config = dict(
    qk_norm=False,
    beta1=0.95,
    decay_fraction=0.66,
    batch_tokens=131072,
    steps=6872,
)
MLP neurons of a small language model. Each row is named by its layer, matrix (gate and up: input weights) and neuron, and shows model dimensions 741-836. Each number is 500 + 25 x the weight over its row's rms, rounded and kept within 0 to 999. Numbers have three digits each. A neuron's up and down rows have the sign that makes its largest values positive.
A block is one neuron, or neurons of one layer that tend to fire together. After each block is what it responds to, as a language model described it from the Wikipedia text at the highest values.

L2.gate691:479470510495497497502466462534479528486511522484503497529501521503488544510548504492515467498507523510495481513480484496503491522483507559453480494502538431532502464459472519492496522489480489482508530468519480484443536511470538555529519517498499469507519482520450438480522526475492508483
L2.up691:500485485521520503505484455527476508510526536507498519507479526515455542502528468505517484515542504491479505501464471478476484488462508557498453489489506466521545513481473530496531516469468476492475499512501509519437511511505470531498490475494485500480500476515479477485524496445490509502
L2.gate1841:508446511525511513502462446492434486469447519473449464498485497475504446471510496512463499496495505443493483472458499503533505495498478497504504522483457499523530467477509507490486478477494501492506480524498492500493491516445501480495460535475515506465488476519484513473503482481499464490
L2.up1841:530479512502513498523496453475475494463494552513487491526512459478509467480547503488508480544501498451480517488456482503495494522478456491455527532486483458472513443465507521471445494518494519508466504526502504463476512511490507460482492538518495514454559488492530472479495501460449489501
L2.gate1902:482514496520484506464514480483504500524497500488500511466481489523490523516489505491514494480500515505518529528468515502510473540480477459460551468540482510481511485505492512474491470486474502486473500448487522501480474516505488443520502486531466534524501468514518496500487508504526514492
L2.up1902:538496499515472451510523502459518498499561473496518487518522539486523532489525519476508496513497481511479493502542501515483487479514514468511497481513495503469463525471496462478530538557474502528523466468519488481513516514483517462510501477489482496520492535489541501509487526501453496486
L2.gate2351:523481489505464481476497519480494514516502489498464502483543531517531448506477514497499488484450512456503514486492471492542514515473494511501478490492446536518520555518470511541538518494491489501496486511536473503494491512487494539479478513486526521488514482506516531523509508513527500506
L2.up2351:520439522505501438537467474529514501527501549475529540528505486488505466539499493523512558504536498477512515496485496461495494465509511517502490531506505475514504500463506512521491498498533503491519489516511479510523497521478505548497487509471487488481522524537500478505513544475436509505
Description: Opening and closing quotation marks and apostrophes around quoted words or titles, e.g. 'pin-point', "Play Fair", ‘dhaba’, plus some brackets.

L2.gate724:487482477479488478486485495522515499564466543513501483506496493479513523506512504488496528496480480498492495518477519502527509499474517519523484509514501518497518539490534518468494514519527493489496460529474522523563486494510509468540498452524453498494504517471477544490468503495502527504
L2.up724:495564541467507469504496484436529489524504478494487504540496530546505530506536477475495474510493482497502502447504502526507465501437482473488505542527508484487515458479481493510536491505494510493506481517503539529504461542514535485464497529509474522548539484541462530507515500501524513514
L2.gate1444:502489537513526526512524484481542484476516505471479510503511491521489500520524468462513523507481482518524514457492468509538493487458466456500529512520463543520522473507542573517484520472501490482526468487520501501502540546520488474504516491502507499518494469560493544563510540509516481512
L2.up1444:470502499535492529520522526487483456490551501481503505547523451529493495485475511478521503516489489519505534435476506538524527485493483428504508476500525512506558523517481512515547491469470490515504493481514474500504506508500479461493524502534530526514492461506480532495482486489513504494
L2.gate1457:470482501476523515539489512481494520506509490411479520549533481554479539528493464514528517476454485468481521505491527484509468504492552475499502506500567519503434495511478546523524493490488480492496468483502442509489500503514501472488519490481525513457467508543475482511448504499486502485
L2.up1457:474513521471516495531464462432484453522525539472473429554537511530491498504513448489532500503480476524487520511471490457510450506477535481494511525505494526528473506501470527526473466490510495474498461511485481492492487541475514470530446498473547503487492480512483479529463491555492474508
L2.gate2108:479519487470533512525478497522466456504492525480452464510517464517521483504454492549482510500475484470454515483475495481504523462468468488483500519507454513557534510520508535515511503489502464506525516547555528481460478504480511478480504512475487516496494497524499495509491463531517498478
L2.up2108:485495514473526509510479523491504474478496464488510471527518520507482517477522473512522494524516483497463505469481512467516517513490491501465518501456546518524514483474535528508516536476533507501472523518547493492491471507518503485502526529488471512479492484518497561568482473544483486503
Description: Adverbs like usually, often, typically, generally, also, formerly right after is/are/was, plus modals, be, and not inside verb phrases.

L2.gate572:518470482468491509481481539498491530542509475477493510477486500486496542490552458470544533460483495491448529512515507508499513498507479535523515463454486515461556557500469490491505536531517552495536475507490476508483533496472492474533507518496512481487477503486443464477494529557528477513
L2.up572:513468467474480541481528523499471506529495512468483526490496502502531550466505447442530513434493478499465543522494520549502561485506474524515478498470498519452524543487482466506521520512513539527511488512496485517476556479494507481531504533483524461502491528491450462474510485561534550518
L2.gate1773:476498492548478545495480552567525546516518506492547435452468467484478499520515524486515474530479514475504516512536492501520471479450447493535491481518477516478469545507520511467508552486489502523460481531444520528551484494513495515527526467451504529479501500506484532532499480523502481476
L2.up1773:489505508539519523513502549540536500530522495500558440495465479506501484471505507461532455499506479490499499490509521497518460516447462501508523482514497485478480541484545518509484522521512479483445475487506484509533509520483523499521493500458494506506503491514475484538473491538504481506
L2.gate1960:476477510481464508499491506506479522475479479499554472495503500524493459519525484506522502544504579505497489513569500539481504486500514507551510524483551470529514473474509504526509484486528477509491513475497508474506535500504508512529523453449508464551514531474461499515514498546430571516
L2.up1960:539464477474444490493546507503500483532532519497510463488480497515476492519518507534541494533505511525447485505547520504527513479483504516519535494487533480480535506488527529539504497524479457514523494526467479483544523478511530494456484474497496502549512498478502487490512511515471545502
L2.gate2150:534548484470497494496521482519523462520499497485500444489489482473486485516542472485507479527475532538515524516508516511528515490492490477482535483475479486485526513501513533534496493473487511490499495463520511499551525499483507481527492506466469546500454508489507503488452534528512459515
L2.up2150:535523509499468497512519506525512486532482483504533461475462518458495503513539521490471486516462507538516543506475499505518498462484497517496546470507498525518520495482510527483514485465486499503515498464480522476528487492478528503545506479483470497493481520506494495486461512525522475508
Description: Non-initial subword pieces that finish or continue a person's first name or surname, often in lists, tables and bios, e.g. Th-acher, Rud-olf, Ger-ard-o, Bert-rand.

L6.gate73:500517475499493518533523536550508464521500508504496466510465498478518502481459531511541485516483498511486513519476499513569484520492484472484479563514491490468525505475502487500526539505505498479476484502511516485490465476534490516452468515503515498510518503493476490529564535514512515493
L6.up73:508491531513502520495501489519468482498526494487519489483505466518508472492471523511486482506467517496454538537504467559489461528480499499512552511485497487481535513535482501525483530521521506487489490521516487486505514493464464521511539487522509495526506476523468518549473459514486509520
L6.gate138:475538495503485535488491486483476522482519514519503496456515502519493502534496508523514491486518508483557519528532511540466480468488488485466497503471498503506471482501490459491532462556478424508502476457551501513482505513461514517469554480474499494472562479507504519499468493476503499511
L6.up138:499488495466490541517515477512451512543546467511525501490454516492474543489518509454499543466506496505480520548477468469471492517511450511515517478545473523499486510507489463517504484515487502466521490504485489537493482487507562534503484467504474513528543494469472514500514487473449522507
L6.gate412:520519504501484538505488521547522504513465490535510514487494528540495517499474531492518479487525496507497525555498480434511497508505466531482480522506489504493452528430492459551495500466495484478495509535482514467490496514498530526503491518507464497479527480569530541474527511491497476509
L6.up412:539501512449466518552534506500508504540476486478506505480477482544480539497480508483481481552460498527459510490543487464520499502548502508522466517496497508471504451504492489546459529491488541571526499521494521508479457487477501494502510491485497490448502501536466514537489490488487490445
L6.gate505:482523549511525543479475477462531494498549505499525483478501492498524478525473484516509516533498516457487509476525486475542494489528510540487491498546520492486466464490484490459545476491483503535502502519513496499486535510442482552493489517545492514492500462487474556478444456506510450488
L6.up505:493497519501495542490456509521542552530533515496497463477498480481541483557494483524492537552513487508518513517511498476528504511506455514464455500502499476483447502492476552471499473492464518528499485518480467495519507477468499539519481493521489521507488461471466511500457497522539491480
L6.gate740:515524497488489525507512502460508499531480523525483467535482509521478500481507473470494475526509553537490525549483486530521463490496479501488472499476522505474539491494515511523509470474512475463487462490531492492509499508527506493471526515519460452508516529506495541517537518530546463482
L6.up740:497513465511540509534499479485524504504446516496496480509513509501532515473508539488543481506535535507490536496500544508567528505505491548505451514501502482497487560521508492520474497473516497500493452460472498485518549514480477487499476447513460501496494498473511527480446533544496509541
L6.gate862:520479484491542513516505501467512492493507496503509482521489522488526492505487486485513452472500482514501541526493481504528479495506453488471521441495479464527491514536470531503496501522503509486545500490481518450511513504498486484487475512478484518535487519448515480472499494518540497493
L6.up862:487491518528478452506471528486482504503492483550502467536542504532471514501524507505483465532507495520490509512468508479470515455536516533475552458491440523497469469547506517495492472495497501509530487520536491525516462463491503545517489521527491487502509470521520548549483506472479526530
L6.gate1302:481528468536471477482472485490488545497490454539529507499470511509465505527440515454503490514554490491485491482493471513477530455470489482482515471490450515528495454483515479461493510517487481469518495524508490576569530489451484485499465462528507483534485473509530502495445495539467507523
L6.up1302:458455524519491509464511510455509526480528453533502525513520492519488535509509468452512537475471523529485478506520495517449498511479545527471484478491489527485537515519492516481510518512505517511523477485505502483504522517521432513489497475517507536525512479496554521523526500496554528515
L6.gate1358:502495507471521514503494489500523520533513494494536455555482535444477517520510495529525521499498519476515501505473479475451508515512514521458438498512526479514478475495490507504507482515521497474512539504527489463510495467525484491490481485506488499534534517502501493478511459484495485442
L6.up1358:510506477444507517550512480524493499527495484521477511510488501504484509490483558434474473505478530488485517507486475475542458491492503491493482529512491496515487529525527522524491471473509529457489479458514482452547523469502448522475512520490513495489493500476513477499498495483523503500
L6.gate1411:485482528513528525468539518484540499532498500517454479542475528493479523466483506477526518509474516499494486538510531489470465507478484493480499534517522464482505511490451474496496475487499494515549528504511528492565502474465500509507460508498523511498509488481511495503475483525488526493
L6.up1411:478487470510509440515525490528530502504501507498486453497518485521495513468499489497509526495497467516485466521489534493484491464523507499521496476497498513525551445499530535490491469473536470455503509508527493523457501516490495471518489436531500523554533540513516451531532502473466518467
L6.gate1418:524506510509498520543512493521500519495495487511505482550543462501514482479524548487493483495518506491499516514480504486517509487468491516538507477478464524492496524522498523472474513487513455487498503511496518519531517493550514521479521524480506489500488494518478526500539526467466540508
L6.up1418:477488509496505498521533500527513522519493489483505525515504519517485460499533450498480543503486484519484506450488540534506523518478515456531491491478469512489457522504541572505470488473480509480511514499503539451501497461509473508478495460530527451464501463497466453500439548470495522510
L6.gate1496:504483492484465490489494498504471524517498504514489543495463491471524493480493526517445501545473530499491538498483504499513507526500477453487478507494496445465480438494568536525485434527525533514526496520541480504479504490460522495518507482503490469487473514486503489485483516480536471502
L6.up1496:459498528506480490527536477474512523507509473533505521526531504513510494468515490525478502524502495517499473531511530514527504481488487529454524424504498495470528460506522491494516493494510496519504520537523512496476476481473530466562489519482502481504522493518473504495472483500474492509
L6.gate1663:521535453460478489497469516502482522528482521511503509461498500449457474496540494576534520510506495546524495518517515518517529515520511473444516529522501500542501445528492489522450515507478494485503498487501507509473514496520451481466479517507505521504502492506505516502543488502484495509
L6.up1663:531512499479514543531510490469480466528540531493526511478506495521549503540501477526509528456515517538529478495515491514508495507497490482497533450474513522490509471490518475469491491478483511507524475490495520488515440481527411511473509507532503503460506506520456505533504528479502472539
L6.gate1912:513503519504487517486487506500488528533517524533516492507521522466527505482466491502544517499468491483500509492479517457526488482477524467480508469518476499491479503470515509538519522477540480517491534572507531484486452492477465531504500447512435461492496489460472454489507529517481523478
L6.up1912:512472546499497515527530465504531527512493463528464492508493523473554485500526479490488493491458501475497508529478457488499522429459464464476484489517501457517482512506514492466489471442442484509532501458566466527464483500506530520503493499491513508535519429483535511519525505514474462507
L6.gate1922:489512506502499507497441485479494488453494506500537441510501525510454478525513507491498468466530501465461490459504498452555525471508489501476502482534516484512487505527491523534493494486488444468485502522504506456507499524493473511472507524465470453515482456520530507506510490494488491492
L6.up1922:465494519521532463508517545486488472497505463486521470489580514489482454517468528497530497526474499497518497529488511500465510515525512501504495538482524487523529496477540539465502483530530464522503531494552515504479518516481509533508473501528471500455490559480524516491463506499522478535
L6.gate2158:488533487466510519485508522513507520457522508536494488521518446527502536444485548490513486495489521530489461492522513426484521500494503473496516481473454528436530491493488551495526521518497496457478522472472514512557486544481525531493494499519483481505484501496455510545475491506523496495
L6.up2158:489514522496516488535513492513514543501449504510497487544528496495495524514479533524540483475498521491493528467550519520531480457516524488464495480499507467524469476493480470500518540498516526460456500570499517508530463491534498488514504570524527492437480491515505479508451458515489521531
L6.gate2285:514470515525524549499540515497515533518501499505477460499484485484526473505487474523530492515511513503500525481470467466508486517453504484516507530521456524509473518491515538479536516478528507466520512539477509500526510503457523513483444483471500481452507501463499522483477536537540509508
L6.up2285:530515478512518499516451515517484498474531514506524532540478484496508490474488473506517495482518527523491494506451529476496512468500520529514498463504443466465497479542528483490509465511471466540542549510516519508484513512468515510489480548540500493515512524493490475542500510484499500465
Description: Apostrophe tokens, mostly the possessive one directly after a name or noun before s, as in Tolkien's, WWE's, Children's; also contractions like Don't and It's.

L3.gate1397:556537443501483493502505532475482513514491452497486432442483552441510487466521464527486477491471514553518489497504501469505493477506499534485530457498493490488537463480544498491537500528551492482499423445488513520511489513501468498534504519489497514442480506503496489516482535488528501515
L3.up1397:509541530500491491496519505509492523491528482519528450490487560494554492492479454543512477489505528491524486485527525506479498521516493500498534419493494518477523495475565475463485519537509502487481441480517499497491556533500488485489492468495498502460515482529486496494520545489491539486
Description: Final subword pieces that complete multi-token proper names, mostly surnames, also places and titles, such as Bull-ock, Green-berg, Gar-cia.

L3.gate2036:494497505501498474506526513442513495522493525488508544480522488535504523512504514450514509514489495529485521514523539480499533528508537509457535493463504519514439490493466481569474470525504504523472501477520505504502517505460517537466519482501515480485465465508514551484504495553515496513
L3.up2036:466494485472497496533497511521510503481500491488492539488538515460505470495506484524509532512507540521498502509511474468511447566483504528512506501535520478487493531461524497522497542514498498520432498519491476521541526485530505506510497514517452475503521548471490430509504528517553523516
Description: Apostrophes straight or curly right after a word, mostly possessive 's (Edinburgh's, Rajan's), also contractions and elisions (don't, L'Homme), plus some mid-word pieces (faci-lit-ies).

L6.gate189:510506486476493454476501493536536522448449485513487574497516507455506484480468488473525541525473494492510511478479501514498523498503495484532463483492494514504491447447503535495522495474512505492531478456507466524557491531504488519523538497466485544430529461494511468467470500493481495481
L6.up189:527483432481498423460513536512526490473521515487541522489529505457536460500533474534500500520525518484541506516554517480551466487523506484509506454505481510524487538528508501492500499495484506510508523462546496512501521491493463489485491494550484522465469493528497464520507511499531459476
L6.gate252:514514539481541464498548502448493481534527483517487466527474526472480493498507530509554506497504517505483487473479546494469478471515496527479514509489478524502517495463502551507499496499513512537483481483526513526495485528502484491474511539472535504479464446498494532486519534512528493482
L6.up252:527556528528475470485543469487496495498478501463503518549489495471491498465506474457458496487462510520513558453433485520466482460476525514484445483493504508528499521489501507511464540568565524492522476510512544500489499504486497512543484490520500476498460513521488482485494561528491534506
L6.gate419:512519480500510507467520527459532493527510487477515509442505514526504504505530556540485494519523515518452525496521490505523510477488533551498512466519505478515515527465466537490485497503500482521479500491493502485475509537478444513488493484516455488480494507505510482488455490504475554505
L6.up419:524517483479546527525502477470494481475508471514554458546531560484494495514531473486553522554502464526530525485462529484468529492449559479525535517485476487511471494495532465462487499505473481461542460503458520500504521516500510539453523510509511487514490494492506506480505536502499503505
L6.gate695:481484513534470465521546531465463487508508484530534503520497507513495493457476495481471461495479505535505456487496498515524492535423506507472515482492443488468523538476515480474537490489558501487494490456474484489479500516467492441542443509546556482507517496511492555550457477513503492462
L6.up695:510526471447503476524498516482479467481474492540564499528473491489438499490523470522466474492557516478493506499478513546516512488477457544539507502500515505496483509495507496505522480556452503504485474504459459503480556509461507503513487510545488466541493504464478545514499517464483482505
L6.gate793:473512482479486528518451476462511543482499491481501459496519487534474545460463576477525520513508495504510497502511557464486511489501499528470499468478472457471525478476469470507494498538525502496478475512515486507493515491465540510526466493470536523520492467528495456513506481549465499463
L6.up793:533531457506494528507510481471516486475473478444490517472503523502533548465509444508533487475452481478466513493502498456472500466502505485481472468485526462497520492478528509505482495472498542478497545458490544459502557490501513458503484517491499515517420495549491519538502489448499537498
L6.gate1002:513507488516477550483497522521468490543494471484492485504532517480507503470496519460478502510543503526497503485505475528500492490512481535522489548462517525551483521500559509517519499509482510552500522517500437546498490506483487515491485493492510556506459443538463472538520492512459501533
L6.up1002:498496421491500518499519459497534473505477500452486487510508488495510532530472535467539546544475440516536493527445464466480528521484500533435517495482506464543491477497492504461512536518496521563502533507489503497506505498493493479508489497494513543488494483475475437520503508544504541503
L6.gate1158:542525443495504464498549514503515504551510502495481494521546512501509511480484469526525524540513450496500517461522511500466483492497474536476505486519492508511552471491591489480447512490486511524462517466489482495519541517512465481557551507512494505499461511503481493493518537476532502514
L6.up1158:509505477526487454494491516495501497525464471461505491505500531481512507505476486537534534528473492509493488478495496526434491478481474489454496478511537521499575504524526493515495491497532514489469486471500512549495512545491469488563520503508534499464440505491507500500519500472532461510
L6.gate1192:545482491539535523491526445492510518541487438506479534471490536504525512490489456507505483483503495522501454493496505478449541489525544489532509486475550523511492449488505496480491511517504502531508546495527466514531516499531452516475520506522525464511462477501444469513514514556431509482
L6.up1192:482484571475535470470484522489473508483486461505468505490485512520535494504519512506467493542488530506498512458556498465524497498470499473509523449450467481478461516507464501497523529496485498473510480487481496485487503513491433502496489516536536487487518525494450513487519513487497490476
L6.gate1481:472507478527527532479484518500498535503493523516493493461520509504481476493501541513549533497502496521462531471476487494479511535481508502513470503501527494474506479469512456473487515486506489502500520499484488512522519547454505532521494543512487444496516505467473496486548532501468530505
L6.up1481:516516527460482460521527468513489480537506482474475508493512493502508479471505471465553485520502506534495492523463494470493487532530473495520508489484503482475475514485499515519515507511454561482504503482481484520467549498584552491507490517537483503522494502463485489528499496477501455473
L6.gate1602:483506456475544528450529500477474512526505493506461500542507504521487514509511490471477490505491510515544519538532504477476481488516455490460474501473525518524485510489517473519493475520439508521482554510493468485477513520505495507509506464495486492461500527493516507532493492509473544514
L6.up1602:464488467474484510463543457498510482519498515492520548495520454532529499469470497485498489522494470501501506517471472493462481514486496489519471473558516505472531509537487493475504487483488505467498535489500494536485488516537494515487516508497511506503529497509512495549524490502448580517
L6.gate1933:498515476463485469498486503509487506467532521511490447484490473499505507521492503512471473498502525531524481490492504508482478488522494516504493479456481530499550474497515487507488520497491521529513479508506473495467518491505490518528438478507478507510524534470469493551482527539480493455
L6.up1933:451514480537512464538478524483521474591518518515511487505500483477506519494506446496533485507566502543525481514485457491525482506460434500496478490484505457455529441483501492511509510502499523473481494529471483494477530504470518457515486471536484527473535520473490501514498506482509533497
L6.gate2058:494473506509489493512473478474497526539496485511495462519538483503468512476465488534500509474518495487458539467523491540505543465509481506513491463528505441487526497508486516474494533461470513503526473485502524484492470529522495470526529562495492554529498558469453531502495484494485526528
L6.up2058:499501491469481472528548475534479489524503505544531506460476510550461533511492548464522524483516494469503460483521518521536484518474496535484452477490477484482491480455554470520525527528518460493475465436520491534526517488540528487476494481489529493460518513540480518505492552473517491493
L6.gate2133:480540507446497513532469511516469491494500467473481476492493494525521558511486502471503525492508512509476508471494512470523442504465498500481550457525482451490530514521507526526525503529527490509495479491524488539500510488530474488529492498519470525539506462503453452550515506465516518511
L6.up2133:509531494461478495491476533485483518531477455462457536545530492551511517495497484469469537491518509521484501483463562480510467466479482490514515440493511491479505513509524564542468490492470476524485487493479472491523509487492490479512513506509514497469481452499469486515518509482513511526
L6.gate2166:530504467478484479537527497507527491572464492491497535467430483522507448516519458492543506499487516500472495487509519515517473526487507475486552485523510490506477469495543418416491501508500467467471480490470504521493541492518470518514462534524492494441493534487519495514512530478512491508
L6.up2166:482520478514496521483469468474461523505447479530522521549501493476502525509540485530529474496487499514501506506508495495486527468533503551508540460469494501497506520496502526489564494510508459516506506492473533482517507491479533509501495473501529496482495522500541513495474505478492493479
L6.gate2228:507493439459513506491473521460533519485467463446518484497510503555527544481499511508509527550497490528515529496459535508493481492458487557436483486514537468517518495526526535469522508523555470532509529488473463488552516540478491493548514508509511523485523483518465495531467463464479544483
L6.up2228:513488479526516526475451481484513480511509463472517495524489502525506520480498485496506461480528467529500489519496522516501492510518519496460515501507502472465495476506521497517485464507498515525476558512474465479516460545510445524510502495501517477498497450518519520548520478481518536501
L6.gate2260:478504510488505509528485524535522513474521479489514555538444485489522498476512478467486486518489507483512495508483456487478464520512513501502528488473494465508523552499500496445502478471507490491506478500503439519552491509456506484519491495500530458490445496508539487498495465522501517545
L6.up2260:515543476513470487501490499490493527491500509503486503534502545513539501541475511508499485546517487497514507481507468463462474508528513508488503413506479518451523511512472500474523471496514479476539499506507497512494518474524483453505525536543510513511468514540498491532503516529501494502
Description: Last subword of a multi-token proper name already mentioned earlier in the article, often at the start of a new paragraph as subject: Rabana-l, Thornd-ale, Rukavin-a.

L3.gate713:452495492487495484474499460482459509499539532470475468505504477503510486496506541485528486517514528468503496537530495488530449483491538511510459468488491523507473486509553483528451514521518534489529457464514489461530537543479500524488501524487520490484511506498498443498478519505529509490
L3.up713:478496518471515515526502469493451493502498479466505473499519480548478522483502489504536525501441508511513530495506499505480444499520556492475497509503527472555489500522457476502487466497503468547517533493505497449511509489459482456501507481463532478495509469504467457502481474519496508504
Description: Adverbs or adverb endings right after a linking verb, like was entirely, partly, completely, mostly, still, also, with occasional word-final suffixes.

L6.gate2:513473498527479477525471539479465520530508490491505504501518493464562479508476460528479545538523497501506500479487519464498531489507488471478511482522494511537457474540506502514507532536505496487562455511515471479492517509490537439477479494461491505478458478539500495525469542503496524513
L6.up2:497445492511508499478537522458486505475521542536483508471501502501519466537468471501516521501494489492513548477474549512505505480500488524494548484537506506487524488505454458491530534502515487484516463506483515505452508505496476477517502509519477488520484514518508464512511483542537509511
L6.gate240:481531468514559492517558504487521479490555505486520502522512511462512502514462505489528455517473475425532515507501500471475501500535449515498495512489495544478490514514501519536518487527471553459541458511490498451531448493503496502524456534469519499485466484542532449473468501525517548512
L6.up240:510533499461493475513485518492475526540484523483542498531524498492497529496489518515515509481520496485504538501531523458489507513541487491479484520476503519498467544496487450492509533512479480506501476527508505512493492522490488526509545476513504527488465532487495510501548535472562495505
L6.gate542:518504487479470515517470504529556471483486513458484484459516485477497498518455509463513531485512481492505523518506499542467485477532513501534495517563469500504510504492522523500455467490562508507477466537521523505495524521508495519513496496444541529514535470558502454533519500509490515523
L6.up542:462445509496535494500527524504487511474497481461539476464508476498482501526489512503501466527502505495469530467550445481502493526454479523520524477499482525483492506472474494545506491489464480537528535479465545515547489505506466524532483439501554523521490501496502469525527508473474495520
L6.gate769:519501503541520530460474458473466492485532474481477547479486471544512498541502503507478470497532532503505538518482517483523503463554481526491491484529521510488507524538491454526485478475497497447505469478511510503510534513540499555499530480492501457542485464527507519498484510521532511465
L6.up769:438485498526503522506495433525495484456542521519477507472497492543555531457479495495484496468485529515488495480519431502502501490499525502482510506489492513492478532491456450483513498476515500493506488496483513461495535499539490486495490474462483518466468515529485473509521500488504526493
L6.gate792:523450476522522514449528468462498471493500527455507450451532519505497491560488499521526530448445531522499472517515543500509466525480498453539516493517492530501527522466481489513512484519501511482487523503510465511469488519536531496506465536479546478484487449491513523486469525451521514508
L6.up792:507475465511481525503512508519486515489507530499471483509517487526482513545490531501492520478515521478499498513499499485534493520482513523511458528487515497487530485478510522533496523539475539467486525487534495477515499508523481503512509564531490490523486495501514455514518514524568532494
L6.gate1031:468506495473505536466521506514498478468532499491509469466521492519452547447516521452483505424470496500547470515494476507532527519490494511533512477537509520493497483461524492490523504502458490469513458522498485488479475502481461513467519542481526476490473543493519479514524491465500501484
L6.up1031:502512551564529513491466464548514475525517510505532466503569514488522493551458515541461481517496501520490524505498466513514520466485520526504554442481502446529519525520452500472498493485476505479510511508486474509527510492534530530477489458476514521457481508513485462468476523508504476511
L6.gate1169:480503478471494482512492499499509485442475483516460485556487504520515473492510495492475500481474495499475507493507469467465533526489519471502518506520509470483497517504499472519495482470512490492479499468476486481547497511511519527468503541524489486504534535474544515517502443546527519499
L6.up1169:472476484461475478511500528483493481493478526519467501483519540493484486478477516474427489483465485484499497464495463453495475515514478498488503504482504490491503456485544515492538506470496480472479524453484487491526516480499521503461535537469508492508521487447530502533454519495505528469
L6.gate1261:507512500500526485449516508519469521456490504527486469533493481507530522506511499497513504527488515476518493530489466481495518514491537500548563522491526456455464511473464486475522455528530506502511494457518453466476519459478530498487518512500482501519508481494452519530533503482485528531
L6.up1261:507500499506507489522467570495493518490497501544498493514478474475502514518450480533495527517503501490503527504451497508534492492477481479492510520518478471464473513505493481523521498496472499552474507553514521518504481519527504506490505537528513519513539529440480499542505503500495537532
L6.gate1303:539525519520474566463503521467511512446489520502481502507475494486435507518463487475513551514490489492475518520518506489501485497476517525490513495517507537504508523505518483463524485509522512499530464533495517534506512485513519495520515486471521500536506555455521527438512532522490507416
L6.up1303:486495474503518497495519469472507467475446488465482486499476506496531532478525490480520527535501490524554517511497502515483534505548537453445478464484468535472505524539485491520468480510508475506514499513535517529510511521521463495557511455512484440498457539483524472517510476550513470499
L6.gate1441:559503501501532485533488480508501505490519468469462493492539559472544500485502468496475497511465505492494523532494491559511508477471473528479477465472505550519548524480552500505538514489512461480502531470492468530479537497513514510519489502477495528476509446505514493485470515513547465519
L6.up1441:497527490541530477482507501452464529500504487489515519511543497444533492513462448531490484499473458507481529509492525507515495500472479536503485498496503531515522493450462498492475472462504465531500478494526547523477469459479528574507515486447513468486509494519540517502479458500516488486
L6.gate1511:508508458533472517475524467520469555493504510460528511502510465505494528474513490486464489493470494529555492524515497529523504482488489490498567482502511502529507500526486518489502505503504509505494475469468490510505501531516522495536536478522502518506490496491506513544507501492468488505
L6.up1511:491517494506527487503504461483518486487481455518509474484513504464478504519513470526423476565523504512525485536517517512515488515455519482517495491534517494540514526483490480503492477517489502495443548474562468514498515524514439526468491480516477482503512490511512512528491513494530496491
L6.gate1631:480500517519498478492515501502465518514507493510529506550534532477505487502541511526477418519481538472502504517470470491463478497492477517504475522549475536501521472504510524441488515499516513504492482450528518453497543430517480471472540527519495506473518531492538469472518529500540499548
L6.up1631:538482464540494506443502508444489534520508512467492495505530501531498481532487510508473481504462507491518486505546487499477491514515484518501514528512508486486478507498539516522529506502485457514530514481533505434502510480524511504490512528523477489503473503518537521506482514499496509505
L6.gate1643:463499518513519540454492492518462534488479497497553490472523472505502520521555495487460501518480463483478473487467504503540464470494484522464519544526497492503550520526468459515502481481509517441515496513508528495507512463533552505539501485498496463543494509527509486506491460535492493512
L6.up1643:480458521509516489545498509467455500460522494498500478436488537517515510512507531459429500519518499485484508507519493460504488534491473524480520482444446543490504538530510515550494483444521514496587523518494454452485558506493518501503518486500497488473533512498475504510463443502458540553
L6.gate1736:501496475478521541488492532465498534523514513559455519461477531511522495505456492497515514524534501540439504514467481518537552498456515555513496488547502494468467530523449508479540522509518483472497498533499484544484495495486505499525540478536496503517532507486483560485504481472512511489
L6.up1736:515487554504518512500477508503531481501503487478518493515522509493494498496486522506545490498464472498517484479492543460511554493484483515482568510521506488461517476496498491488505497503500567556478469564495488512479490491539516507479495542506469467472472473503476506545511501478516554501
L6.gate2033:478479516553512560472520467498476514513504522542512488486517526512503459501544504494491533523511474494487508482460497497485470545477519467480497487518513479498530500499502458536508506539473461523546443453571435461492553474466445477463501550519462521555518500530502500518496517529504545520
L6.up2033:545504543507509503526483499468505507497464410445553469501534494492454523497499503493504493500521511512512465510501502476455470500488501467495482483515554455504528522463488520489481501514472498515514457539521477529511549503491498497521508527509555524530472440538502487524527511509486458556
L6.gate2351:514485527509479492524516504504515576508566506497534447465543480545487535500528502497492488529523497475496490500463522479520526487478491530501481487481483483496474528507535518528508477520489534479505439482474498505504495525507500536511508484511520502514495496457534477564486511497541462490
L6.up2351:480484497488476451495489519538525472501484512524496479506460541565497500483509511510532529512503476497446547485487495487488522489477517549491499527532546489465469464520511519430556471452490556503545550481520524484515517523513507475499490481479506542510486463473480490534479505482471450541
Description: Finite verbs, mostly be-forms like is, are, was, were, directly after a sentence's subject noun phrase, as in "fate are", "This was".